{"num_hidden_layers": 15, "hidden_size": 320, "num_attention_heads": 5, "num_key_value_heads": 5, "head_dim": 64, "intermediate_size": 1280, "vocab_size": 8192, "hidden_act": "gelu", "norm": "layernorm", "norm_place": "pre", "norm_eps": 1e-05, "positions": "alibi", "qk_norm": false, "attn_scale": 0.125, "bias": "qkv", "tie_word_embeddings": true, "parallel_block": false, "init": "normal", "init_std_qkv": 0.0332, "init_std_o": 0.0413, "init_std_up": 0.0476, "init_std_down": 0.0476, "optimizer": "muon_variant", "learning_rate": 0.0108, "lr_mult_qkv": 0.4, "beta1": 0.95, "lr_head": 0.00489, "warmup_steps": 200, "schedule": "wsd", "decay_fraction": 1.0, "decay_shape": "linear", "final_lr_fraction": 0.0, "batch_tokens": 65536, "max_seq_len": 1024, "doc_mask": true, "train_tokens": 428900000, "max_steps": 6545, "dataset": "wikipedia_en"}
MLP neurons of a small language model. Each row is named by its layer, matrix (up: input weights; down: output weights) and neuron, and shows model dimensions 80-143. Each number is 50 + 15 x the weight over its row's rms, rounded and kept within 0 to 99.
Before each neuron's rows, "fires before" lists the tokens most often just after its 100 highest values on Wikipedia text that the model never trained on.

fires before: "4", "3", "6", "0"
L7.up762:39 34 40 45 43 44 33 62 49 44 77 63 45 53 38 38 59 49 65 40 57 18 80 44 57 37 51 51 50 25 37 83 30 36 16 41 36 50 38 45 29 57 58 51 51 47 64 29 38 71 55 63 55 64 52 34 40 51 68 50 63 39 79 34
L7.down762:54 72 43 62 28 60 38 63 48 58 80 39 39 12 60 36 19 43 50 44 67 38 64 61 61 65 40 71 31 31 32 73 48 46 28 44 47 70 41 43 35 44 43 57 42 62 61 34 57 52 46 33 53 41 39 53 71 38 32 68 78 37 40 58

fires before: "7", "6", "-"
L11.up658:45 56 37 81 69 57 38 59 55 54 57 28 51 71 76 36 69 59 57 40 73 55 64 49 54 52 43 54 69 46 19 76 44 49 56 70 35 68 60 65 30 56 58 45 67 55 32 43 55 66 59 68 73 58 55 25 37 47 45 55 26 55 53 35
L11.down658:53 59 50 50 75 43 68 49 40 45 63 74 50 60 50 37 41 43 63 29 56 46 56 63 36 67 44 52 40 63 75 64 49 51 58 87 48 51 29 35 34 62 19 55 42 44 65 55 20 57 31 64 45 47 61 64 57 58 36 39 40 32 48 47

fires before: "0", "2", "3", "1", "5", "9"
L2.up467:54 44 46 74 27 49 52 80 30 45 60 55 68 69 45 53 58 47 84 49 70 32 62 61 47 39 62 50 55 65 09 63 56 27 49 64 39 26 55 51 75 59 53 71 57 29 57 36 53 52 71 34 39 33 88 48 41 62 71 58 74 33 46 56
L2.down467:70 49 56 31 39 48 57 46 58 84 61 48 48 39 40 22 49 39 58 46 60 17 61 32 48 66 20 49 53 48 61 64 90 35 76 63 54 52 75 32 47 56 25 64 73 45 61 45 56 53 60 43 42 49 60 57 42 37 48 32 69 61 66 42

fires before: "5", "4", "6"
L10.up273:71 65 50 37 51 52 40 74 30 42 59 69 37 33 30 37 78 71 68 63 46 80 48 46 47 12 68 58 46 46 35 56 46 57 42 64 39 23 61 61 54 55 55 48 67 38 79 24 11 52 32 56 28 17 54 60 49 72 65 48 29 46 58 36
L10.down273:73 57 36 56 39 60 41 58 60 53 55 53 54 50 40 48 63 55 42 77 62 49 54 45 54 65 49 76 90 41 46 52 59 33 27 29 37 54 46 68 38 54 59 56 41 42 76 62 67 77 56 55 61 25 61 44 57 13 67 58 54 42 69 61

fires before: "8", "9", "am", "2", "day", "0"
L9.up1241:55 74 60 54 55 75 39 64 58 58 35 34 38 55 33 41 36 51 58 77 39 75 58 36 68 94 49 70 20 24 33 63 27 31 39 44 25 64 39 53 45 67 53 82 51 32 76 64 45 74 35 50 62 44 63 49 29 44 29 53 33 45 41 19
L9.down1241:54 32 73 57 63 64 27 50 57 25 41 73 61 58 37 36 47 55 21 50 27 55 44 55 71 37 50 54 36 66 52 41 45 52 15 52 53 48 51 83 52 22 53 25 63 48 32 54 23 06 30 41 54 55 47 57 58 62 41 27 37 62 38 70

fires before: "0", "1", "5", "3", "4", "2"
L7.up112:43 28 27 69 45 63 71 69 31 44 31 36 52 57 69 32 55 44 48 26 47 51 68 48 67 26 52 38 64 06 40 80 49 45 56 56 30 61 52 69 47 42 62 54 49 36 56 30 52 67 39 25 47 60 40 70 52 43 39 49 38 68 48 58
L7.down112:52 62 25 49 83 07 60 57 06 57 50 52 38 50 64 55 46 53 34 43 15 67 48 79 44 64 70 76 59 53 33 65 08 48 63 52 38 35 53 39 45 25 54 35 58 22 58 65 43 41 35 41 66 70 46 45 41 41 41 76 46 43 52 50

fires before: "\n"
L9.up1270:24 36 81 49 29 46 70 45 39 40 57 54 35 24 59 41 64 50 49 59 64 64 43 65 64 32 51 71 43 41 34 55 46 29 46 54 39 55 58 76 46 41 33 38 46 66 65 63 27 65 54 44 56 77 82 52 57 36 57 65 73 50 58 60
L9.down1270:80 38 38 39 18 37 54 67 28 75 41 45 57 35 76 64 52 45 57 41 78 52 71 59 48 34 60 58 49 96 73 43 42 44 46 33 49 46 70 33 23 30 74 41 50 30 49 56 56 42 48 62 30 42 50 54 74 72 33 23 61 54 39 61

fires before: "|", "-", " as", "s"
L7.up739:50 43 47 40 82 46 52 46 55 50 54 58 62 80 45 51 27 43 41 55 57 31 21 41 91 37 37 28 50 65 49 35 43 42 45 60 61 69 52 46 63 39 61 58 47 30 38 66 86 50 08 73 48 48 51 55 59 34 71 43 61 50 54 53
L7.down739:63 24 60 29 49 58 68 55 34 37 39 61 67 71 35 78 34 14 58 39 47 09 11 52 50 34 35 35 47 42 48 44 71 67 56 43 61 42 33 63 51 31 68 70 76 38 23 49 46 49 54 47 68 38 53 78 56 60 44 55 47 59 73 41

fires before: " ", "1", " \"", "2"
L6.up881:38 67 46 46 71 42 51 39 47 46 63 52 69 52 21 40 42 58 40 36 71 68 50 42 29 29 80 57 61 81 44 54 43 39 59 28 28 59 72 32 48 67 47 39 51 56 51 49 40 61 71 65 72 56 44 52 62 48 54 60 61 19 55 35
L6.down881:49 73 26 54 45 58 32 67 33 48 46 48 33 58 41 36 75 65 47 63 56 70 22 56 54 64 37 45 59 83 54 63 46 36 38 39 67 47 56 45 46 36 38 54 25 48 39 33 47 32 47 42 20 33 57 42 27 60 32 39 51 57 58 32

fires before: "9", " ", "0", "8", "2", "5"
L2.up672:41 57 51 37 45 72 49 55 44 42 42 78 38 53 45 42 77 34 64 33 38 53 48 41 28 04 63 46 62 61 70 72 53 12 46 38 44 32 57 48 39 43 39 56 74 30 58 51 27 36 71 56 60 39 61 57 63 40 49 52 69 49 64 60
L2.down672:51 01 53 55 40 62 30 54 47 64 31 67 60 30 66 44 53 26 57 56 49 54 35 39 26 04 70 21 48 44 46 57 59 47 23 55 50 28 59 51 71 74 11 58 77 55 51 68 61 55 31 46 56 42 57 44 63 64 68 58 51 42 39 19

fires before: " ", " |", " a", "e", "6"
L6.up397:63 75 62 59 37 61 51 74 26 46 75 44 31 35 21 62 34 31 56 77 57 29 41 48 64 71 22 53 59 63 49 66 34 37 57 54 57 60 58 48 55 54 47 55 68 72 37 48 40 71 51 69 49 46 51 33 50 49 42 29 40 50 26 78
L6.down397:34 46 49 39 44 34 35 49 36 56 39 74 41 22 61 17 42 34 68 48 41 43 36 60 31 56 39 42 72 38 66 34 49 61 39 85 74 79 61 68 41 69 42 39 29 41 60 58 60 81 42 68 55 46 52 73 75 63 65 22 42 56 51 67

fires before: "0"
L9.up1264:43 62 45 45 64 48 52 70 15 45 34 54 42 67 82 25 46 76 54 52 54 36 51 49 49 35 64 44 59 44 58 45 45 40 67 60 71 40 10 13 27 47 52 48 56 49 47 49 41 36 50 69 40 63 45 61 43 63 82 67 38 79 74 75
L9.down1264:39 73 42 55 68 43 37 50 39 70 50 64 52 84 69 31 25 57 40 29 38 55 58 64 43 33 70 52 80 47 30 75 43 37 58 24 46 36 41 43 57 78 25 43 40 38 41 58 62 22 70 46 76 81 61 28 41 62 32 59 56 42 15 33

fires before: "6", "7", "8"
L9.up539:71 35 47 45 45 56 29 55 63 66 42 62 48 45 56 25 62 34 46 67 26 45 54 45 65 50 52 59 39 44 20 59 40 37 75 54 58 45 53 18 32 62 68 32 42 64 33 16 75 56 51 49 37 41 77 28 53 52 49 34 59 58 59 44
L9.down539:46 81 28 42 41 55 46 36 58 54 31 54 69 76 65 29 36 52 44 62 25 47 45 87 41 84 52 49 41 67 38 62 43 49 60 66 19 42 35 28 50 42 49 59 75 46 16 54 68 33 46 63 32 51 70 35 25 53 35 55 46 38 61 46

fires before: " as", " in", " for"
L7.up174:53 51 76 56 47 47 31 61 54 51 53 76 54 44 30 42 50 22 61 51 53 38 42 80 56 39 46 49 47 43 69 47 14 28 63 56 35 56 33 37 37 19 43 37 29 56 46 76 52 70 49 41 46 35 53 68 65 33 60 68 73 55 32 39
L7.down174:66 54 56 45 60 53 41 51 72 43 51 60 41 58 62 78 43 46 70 18 51 45 44 69 49 48 52 67 58 54 62 34 66 43 47 49 48 42 34 56 51 57 48 48 74 56 41 75 47 61 38 45 32 48 62 51 53 66 33 57 44 45 51 62

fires before: "\n", ","
L6.up399:64 42 28 63 69 31 49 48 75 59 69 23 45 40 40 55 41 49 52 34 57 32 47 42 39 66 41 40 29 47 45 36 60 68 55 28 48 39 44 43 27 36 40 66 52 49 65 66 60 75 39 50 81 18 35 65 69 38 49 42 64 53 61 53
L6.down399:62 44 44 51 40 39 46 59 53 49 56 66 79 07 33 76 21 33 41 54 44 50 50 51 52 44 35 46 51 76 32 34 34 67 49 37 68 40 43 32 57 61 39 44 33 64 31 36 09 23 63 69 68 55 47 54 54 32 44 57 48 46 42 65

fires before: ":", " |", "N", "–"
L10.up565:62 19 38 55 43 66 31 53 52 40 58 87 49 38 44 50 49 48 52 57 30 62 49 20 42 51 78 50 50 34 14 29 23 12 73 23 39 65 73 47 22 64 57 63 51 62 63 54 39 25 59 18 57 53 44 63 45 74 45 54 79 36 19 80
L10.down565:73 36 44 37 65 55 44 66 44 60 64 41 56 42 36 70 78 62 17 50 37 52 28 49 59 68 78 48 32 55 52 59 43 51 32 62 56 17 34 24 90 62 53 71 42 29 35 43 54 75 62 55 70 63 30 43 50 41 46 44 64 51 31 64

fires before: "1", "8", "2", "6", "0", "7"
L7.up257:50 31 42 53 74 42 46 51 39 57 48 62 16 46 69 54 46 93 58 60 56 27 57 66 45 42 65 61 29 40 64 71 71 57 48 50 76 51 28 62 99 47 73 42 83 53 26 47 35 38 70 23 27 42 24 31 48 59 41 63 51 31 63 62
L7.down257:60 51 53 50 47 62 49 60 41 49 52 54 38 42 40 65 42 67 28 77 23 52 53 45 51 84 63 35 60 53 14 61 59 84 46 36 41 59 37 60 45 69 48 35 35 25 54 79 67 52 34 40 43 64 71 32 40 60 59 64 47 33 51 46

fires before: "6", "7"
L9.up219:67 66 40 54 53 23 32 54 44 33 56 38 56 58 77 52 73 41 80 61 52 61 76 32 66 62 55 37 47 52 50 53 35 59 38 45 43 70 40 19 43 37 56 35 83 67 51 28 61 47 37 53 69 48 82 34 50 57 52 55 38 64 69 58
L9.down219:39 78 14 49 57 39 28 50 51 34 30 76 33 76 73 58 27 75 70 55 43 33 50 50 56 38 44 28 45 68 33 69 43 19 23 46 41 60 36 60 58 11 58 52 71 61 42 55 36 60 53 47 66 68 78 43 41 43 54 55 48 40 45 48

fires before: "0", "9", "1", "2", "7"
L6.up582:57 52 50 40 33 45 23 71 56 48 46 53 25 31 69 23 53 40 37 34 72 78 41 46 46 53 43 39 53 53 69 59 34 69 54 62 51 48 32 50 48 34 46 41 75 26 52 42 50 57 65 63 43 50 58 54 47 24 35 64 41 47 71 32
L6.down582:41 59 55 57 40 46 45 60 47 80 74 39 79 46 44 57 44 53 57 42 43 63 51 70 61 27 58 31 24 36 50 34 46 12 25 44 76 75 55 47 46 39 39 52 73 69 36 53 39 43 43 70 41 63 35 57 65 58 42 56 55 58 75 37

fires before: "2", "1", "K"
L10.up580:55 29 64 47 49 43 32 53 43 36 33 69 48 54 61 56 34 59 90 52 64 45 48 32 41 16 50 40 60 24 66 48 39 67 48 50 61 48 83 51 47 41 19 43 55 58 83 33 25 40 49 51 63 58 52 60 38 38 67 52 47 57 71 45
L10.down580:24 57 44 64 21 53 69 39 46 80 76 59 51 64 47 65 51 46 57 29 54 59 24 40 29 67 38 51 59 65 38 49 52 33 53 57 43 40 49 57 45 62 70 27 58 59 33 79 30 72 58 50 54 19 31 32 44 43 55 65 53 53 37 49

fires before: "1", "3", "5", "2", "0", "4"
L6.up749:56 21 42 50 41 23 44 73 59 31 55 25 59 31 70 51 43 41 52 37 68 48 75 29 70 40 67 48 29 43 58 72 37 34 31 34 31 78 71 46 44 45 54 37 41 42 32 51 43 63 48 40 58 31 83 44 42 82 54 43 62 51 33 72
L6.down749:69 37 28 65 56 33 56 65 41 40 48 36 47 56 70 36 54 49 40 29 64 81 52 70 64 28 67 38 43 34 32 37 22 34 39 28 64 72 66 46 27 39 43 52 57 47 21 36 72 70 39 53 51 52 61 60 55 73 48 46 39 59 55 53

fires before: " by", " to", " as", " in", " for", "."
L9.up333:58 58 48 41 59 42 46 66 35 44 47 70 28 25 59 58 49 47 55 53 63 31 49 57 60 52 50 82 31 74 47 33 66 49 88 33 26 62 52 52 49 55 64 03 59 49 57 57 56 77 60 47 52 53 59 45 74 29 65 68 31 35 38 49
L9.down333:61 28 54 56 49 30 59 46 56 65 61 47 42 49 35 50 85 51 63 53 49 14 45 44 40 37 63 54 38 52 49 19 47 37 52 55 62 66 31 36 31 30 46 51 80 56 22 91 58 24 49 63 50 42 37 58 46 50 75 74 18 66 61 45

fires before: " |", "0", "2"
L7.up936:44 71 66 51 58 59 36 57 68 10 69 65 34 76 73 29 45 48 27 60 69 53 28 41 30 56 49 65 68 51 35 90 59 32 37 64 50 31 39 47 52 70 69 65 51 22 58 40 52 45 62 99 52 52 57 47 44 50 57 73 46 17 40 49
L7.down936:46 48 50 60 52 53 37 32 47 59 52 37 54 49 61 64 73 32 30 42 57 38 00 52 58 58 53 42 30 43 58 67 75 52 32 30 49 53 44 48 39 76 64 47 29 66 45 46 45 24 60 43 50 39 50 52 52 46 47 70 57 38 61 75

fires before: "6", "7", "8", "9", "5", "1"
L10.up1123:57 63 61 62 54 50 74 57 45 54 50 43 47 47 64 21 29 57 58 77 47 46 57 40 55 31 80 68 95 43 49 37 53 36 30 27 49 47 74 00 54 49 62 59 78 53 61 43 39 26 60 49 39 29 83 40 42 36 63 63 39 56 32 75
L10.down1123:53 79 36 61 48 26 65 30 37 73 55 53 47 53 38 47 34 56 35 65 65 62 24 35 35 38 46 49 58 44 29 74 49 46 51 80 41 34 30 43 48 74 50 46 41 68 69 61 56 38 59 52 62 60 60 51 36 65 49 69 48 58 43 47

fires before: "4", "3", "6", "5", "2", "7"
L9.up642:36 68 69 76 43 40 67 38 71 44 60 35 82 34 59 17 63 58 58 47 58 20 60 48 56 10 55 65 45 46 52 43 64 58 68 60 47 56 51 66 33 59 61 50 63 75 55 55 64 29 30 28 38 00 70 52 37 59 69 30 27 29 69 44
L9.down642:49 31 33 63 30 36 08 56 55 40 47 73 61 37 66 31 53 43 19 52 70 30 53 58 46 61 61 55 34 35 85 35 18 39 47 34 40 67 59 41 61 31 69 67 66 44 41 43 53 22 60 82 37 65 50 33 55 37 38 48 62 54 63 60

fires before: "6", "ad", "1"
L11.up284:46 40 53 69 18 32 45 70 28 50 42 32 31 34 73 77 41 44 54 48 44 40 69 56 48 54 62 48 43 37 44 40 33 55 38 40 41 38 22 35 65 74 47 47 41 56 62 56 35 53 33 50 53 58 52 36 23 51 53 47 52 38 56 47
L11.down284:75 38 47 53 55 16 30 53 57 36 46 56 36 62 72 53 49 56 55 43 32 39 50 56 52 55 45 55 75 51 34 30 54 39 49 51 47 77 34 60 66 40 20 55 54 60 35 48 31 24 38 37 52 46 42 37 56 65 43 32 53 37 37 35

fires before: "1", "2", "8", "3", "6"
L11.up509:53 68 50 55 18 39 57 59 48 46 38 42 76 82 73 53 59 38 74 55 73 46 67 48 51 53 64 63 54 61 52 56 69 59 65 44 51 22 43 43 56 52 46 22 61 51 43 67 37 71 28 22 18 33 59 25 50 47 30 42 59 27 69 66
L11.down509:45 54 26 31 47 53 30 61 31 48 46 47 52 64 55 26 22 62 55 27 75 39 28 48 41 49 63 42 49 50 99 49 48 69 33 31 68 31 44 59 60 47 46 36 43 32 62 46 24 32 38 23 48 61 50 35 48 89 46 61 57 48 32 61

fires before: "3", "4", "5"
L9.up232:37 36 35 42 51 64 57 78 57 48 36 43 37 41 58 55 36 47 54 21 41 19 45 29 36 49 59 89 52 73 43 63 25 71 51 58 45 47 75 51 45 47 54 51 41 31 67 50 77 33 54 58 59 28 70 62 12 40 60 49 65 28 67 46
L9.down232:30 55 45 53 34 56 58 56 31 43 57 56 54 25 61 46 90 47 51 41 34 59 56 43 43 60 55 21 65 47 77 48 55 46 48 61 30 70 47 60 71 57 26 69 58 53 48 29 24 35 50 34 37 44 31 48 52 49 99 73 59 52 66 64

fires before: "6", ".", "5"
L9.up487:57 48 34 66 72 80 28 46 67 59 48 42 50 69 45 40 74 48 56 65 41 35 52 46 56 28 62 75 25 69 36 86 33 45 33 69 62 57 47 27 55 48 66 25 50 45 70 55 53 66 71 62 32 70 63 50 38 48 16 63 61 41 49 59
L9.down487:55 66 57 54 42 61 82 63 46 82 63 80 52 88 50 58 55 66 38 49 32 39 49 66 62 42 67 33 50 66 63 52 44 51 80 73 46 40 62 39 53 28 43 61 53 43 36 32 53 37 38 65 38 47 60 56 44 54 36 28 59 34 57 39

fires before: "0", "1"
L9.up196:74 62 51 60 75 24 82 42 41 45 35 59 42 32 59 40 52 50 58 48 37 56 53 23 28 39 56 47 29 38 40 43 52 56 75 58 14 57 39 36 85 46 39 72 50 28 61 32 50 59 56 79 54 66 61 71 52 45 69 56 28 52 35 21
L9.down196:60 71 43 52 78 53 62 56 61 51 31 54 52 42 70 50 34 52 57 29 48 30 56 46 23 59 72 45 34 48 54 90 61 46 65 46 57 52 49 65 77 27 35 52 55 46 29 73 58 48 75 62 32 78 37 92 36 38 33 48 26 48 41 37

fires before: "0", "2", "1", "8", "6"
L7.up1165:49 67 47 41 34 43 72 55 27 33 64 30 64 44 54 30 54 59 59 53 49 55 51 80 75 39 46 51 54 39 66 89 33 34 67 38 33 69 42 31 54 44 06 56 60 40 78 55 48 24 47 29 52 33 48 59 46 17 33 75 47 54 69 37
L7.down1165:41 63 31 53 58 43 70 41 51 26 62 31 81 36 35 55 67 72 58 23 40 67 66 47 42 52 57 39 44 63 66 76 45 32 54 45 66 50 70 44 94 37 42 54 52 33 29 32 61 59 53 63 77 12 49 51 43 57 40 58 68 66 75 34

fires before: "0", "6", "1", "8", "7", "4"
L7.up1262:30 59 74 70 45 78 53 46 59 89 68 73 40 54 60 41 70 52 30 53 53 29 69 34 51 41 48 61 39 71 67 72 57 52 57 76 50 41 52 68 29 51 49 23 30 27 74 40 68 66 52 62 43 68 60 51 22 47 69 57 49 50 49 58
L7.down1262:59 39 44 24 59 59 43 49 46 53 59 57 47 28 55 62 57 46 44 41 38 40 14 57 49 86 42 56 68 41 57 36 56 44 35 56 56 41 43 67 63 37 50 64 42 79 43 62 53 30 73 33 54 24 39 41 73 74 38 57 59 79 52 55

fires before: "-", "\n", " ", "|"
L10.up90:48 37 45 55 50 41 60 61 27 25 43 44 53 58 32 23 68 29 46 49 11 54 47 26 43 49 61 44 56 38 31 45 26 55 44 31 36 40 60 60 42 32 49 64 58 42 50 69 38 85 53 60 60 67 49 42 52 64 76 40 62 42 33 77
L10.down90:55 59 64 51 59 51 46 51 34 32 45 60 44 52 47 70 46 28 38 56 25 53 34 40 48 66 55 69 30 34 71 30 49 72 37 64 40 51 60 28 51 33 63 67 36 68 38 45 61 65 40 69 50 64 46 57 43 65 49 31 75 59 11 58

fires before: "|", " |"
L9.up486:43 61 39 34 44 62 57 54 37 58 67 61 53 57 69 46 47 43 52 25 27 55 38 33 66 24 46 38 43 50 16 85 46 64 28 61 54 40 43 43 63 16 42 52 49 55 55 22 50 32 79 56 66 42 41 39 50 69 50 46 79 46 35 61
L9.down486:73 28 51 44 51 57 53 49 18 76 38 79 62 50 15 54 64 40 39 59 54 68 44 59 60 65 47 54 32 73 51 47 58 39 40 53 52 51 62 51 48 53 69 78 42 58 36 55 69 35 47 47 60 60 47 83 50 19 72 47 39 31 46 53

fires before: "8", "7", "9"
L9.up1033:48 72 61 54 38 81 37 39 44 46 29 39 89 50 35 17 71 64 35 52 40 54 66 71 51 57 71 47 56 17 48 37 44 33 37 28 36 58 44 39 35 48 77 62 46 57 73 62 54 46 58 48 24 35 67 12 26 25 56 54 60 50 45 56
L9.down1033:57 65 62 55 51 59 53 49 56 84 32 57 69 44 61 56 46 69 43 44 68 26 44 57 59 77 22 61 54 81 64 54 32 61 52 39 52 32 29 19 28 62 34 58 45 44 41 47 44 55 70 25 29 59 61 72 37 30 62 74 41 68 85 53

fires before: " in", " of", "s", " and", " on", " to"
L10.up1272:59 71 82 78 44 71 35 75 42 42 52 52 37 63 39 64 55 56 52 57 44 72 51 45 47 25 62 74 36 27 41 66 27 45 55 46 34 65 69 49 49 55 25 67 15 82 26 67 53 48 52 49 31 41 22 60 57 46 65 56 30 68 32 16
L10.down1272:57 49 46 23 58 24 42 66 75 56 58 52 95 52 53 38 49 56 57 31 28 58 29 80 56 55 45 35 52 22 42 38 28 11 35 39 64 61 27 61 34 46 56 62 49 46 63 54 49 57 63 74 35 85 53 62 42 50 44 29 36 46 37 95

fires before: " ", "0", "3", "6", "2"
L11.up494:53 67 50 63 48 11 23 56 75 17 42 69 51 46 74 48 45 90 55 66 66 64 27 64 27 65 47 36 46 35 52 63 51 43 51 63 61 73 34 58 59 56 48 22 66 58 56 57 34 44 55 39 52 56 48 56 41 41 36 34 35 74 70 61
L11.down494:83 54 52 37 48 48 48 55 43 65 65 28 50 35 30 18 41 42 37 48 67 45 64 65 64 45 45 05 63 72 41 52 68 66 47 26 20 31 46 53 73 77 44 79 25 42 55 52 62 59 81 33 23 47 58 78 48 68 42 58 33 58 17 25

fires before: "8", "9", "5", "7", "6", "N"
L11.up73:50 88 48 76 49 65 50 74 43 44 62 17 47 48 79 27 55 56 51 59 65 62 61 60 71 54 37 65 55 58 41 42 24 33 64 33 26 80 54 34 47 13 67 63 56 53 52 37 63 59 47 57 34 59 68 37 52 23 37 36 80 47 30 51
L11.down73:51 48 51 68 52 31 55 68 50 57 42 78 70 50 22 56 45 71 25 63 79 20 38 59 71 26 55 63 39 44 66 41 79 76 52 82 40 77 50 50 28 42 32 29 78 69 56 51 69 28 37 42 36 77 70 61 45 53 72 62 56 72 36 43

fires before: "8", "7", "9", "0"
L9.up1192:55 49 64 66 55 81 42 45 46 45 37 47 49 52 70 38 46 67 29 42 26 34 59 52 72 69 32 47 31 76 26 89 43 42 46 82 30 46 44 37 33 53 41 43 61 58 52 30 42 42 55 37 55 21 47 39 53 48 86 51 65 42 70 45
L9.down1192:35 41 71 34 57 52 43 48 47 57 62 63 44 34 54 51 50 34 57 45 60 51 39 44 62 47 38 57 60 56 55 33 54 61 34 46 13 43 47 38 38 51 40 60 66 40 43 42 35 60 47 29 37 59 45 65 54 35 16 44 72 19 78 65

fires before: " ", "2", "en", "1", "4"
L6.up882:17 57 64 64 26 50 52 71 56 28 39 67 60 44 69 57 52 55 56 75 60 58 28 60 56 56 40 67 27 64 40 64 45 46 58 76 65 79 33 30 44 42 61 30 67 81 62 41 70 88 48 39 22 14 40 68 41 54 31 70 29 50 39 70
L6.down882:42 70 40 61 65 54 35 36 31 48 49 42 50 68 20 48 25 55 44 35 51 84 54 46 35 53 62 32 82 50 33 72 65 52 26 43 70 79 60 63 62 38 29 67 58 54 30 32 64 52 44 23 46 38 37 40 31 66 51 75 39 38 55 42

fires before: "\n", "---|---|---|---|"
L9.up374:61 41 50 60 55 61 62 62 55 52 57 54 70 52 48 54 51 75 63 39 57 36 24 64 56 18 44 17 60 50 39 48 49 78 65 55 54 36 43 52 39 55 51 57 49 43 61 42 52 55 43 78 55 34 50 48 67 53 37 49 65 54 38 62
L9.down374:43 67 42 68 41 56 25 36 52 78 59 56 54 29 40 39 54 20 37 69 56 84 82 62 90 50 39 51 79 55 14 30 45 58 56 50 59 45 60 45 26 35 47 56 52 57 61 24 63 45 35 71 54 68 57 44 52 33 45 31 41 41 59 39

fires before: " ", "2", "1", " July"
L10.up110:27 60 18 29 56 11 45 56 52 46 10 55 55 44 21 35 52 34 39 39 49 78 52 53 74 47 40 59 62 60 66 43 38 49 42 91 24 64 43 32 44 43 32 43 62 44 46 20 51 80 42 46 67 70 29 65 50 38 59 38 64 56 80 47
L10.down110:69 55 53 42 42 72 60 19 30 83 43 48 71 53 39 50 39 67 47 31 58 58 24 37 40 52 35 73 77 82 29 62 54 55 40 57 62 61 30 47 16 48 56 62 32 52 46 63 30 34 54 56 54 72 36 20 40 63 64 40 40 65 61 83

fires before: "1", "2", "3", "4", "6", "9"
L11.up61:56 50 37 40 29 69 58 71 34 73 32 50 38 28 55 73 42 53 72 60 36 47 47 43 37 50 21 53 42 56 51 82 55 38 59 88 60 41 33 39 79 42 48 27 53 57 64 56 49 60 35 49 55 12 57 42 54 61 37 44 66 33 65 51
L11.down61:42 68 57 55 54 56 42 79 36 50 40 28 34 53 65 64 50 20 20 45 56 48 34 42 38 44 47 67 78 68 65 20 60 61 52 48 53 64 57 67 43 72 53 40 43 60 54 48 50 37 56 59 29 48 61 42 40 50 36 68 34 31 38 44

fires before: "3", "2", "0", "1", "5"
L9.up1240:24 52 59 41 49 61 48 82 70 39 45 47 38 61 45 55 35 61 38 29 54 69 43 57 57 60 33 63 37 32 28 78 27 24 18 87 42 71 53 52 43 47 37 29 35 48 58 43 41 65 51 61 74 60 44 53 56 60 38 53 64 61 82 42
L9.down1240:65 39 34 48 41 71 58 68 37 51 62 71 53 23 49 40 67 55 42 59 57 38 43 38 64 37 53 31 47 57 41 30 34 45 32 40 40 42 43 65 50 61 65 13 56 53 58 44 46 64 29 29 48 49 44 82 56 38 67 38 37 70 48 58

fires before: "0", "5", "3", "2", "8", "9"
L11.up994:78 64 59 83 54 50 37 69 20 64 45 42 75 46 49 77 38 59 38 50 47 62 37 40 36 24 69 41 56 71 55 17 66 46 36 65 67 77 34 55 36 38 41 26 46 70 44 75 59 35 36 59 97 59 72 59 60 54 48 35 70 47 76 46
L11.down994:74 56 40 59 52 57 32 34 48 23 62 76 45 44 68 48 55 47 54 62 43 37 42 54 42 56 48 58 60 38 36 59 50 37 55 20 35 49 67 24 39 39 22 41 39 31 51 50 49 36 59 25 63 62 65 68 44 37 57 73 36 48 49 45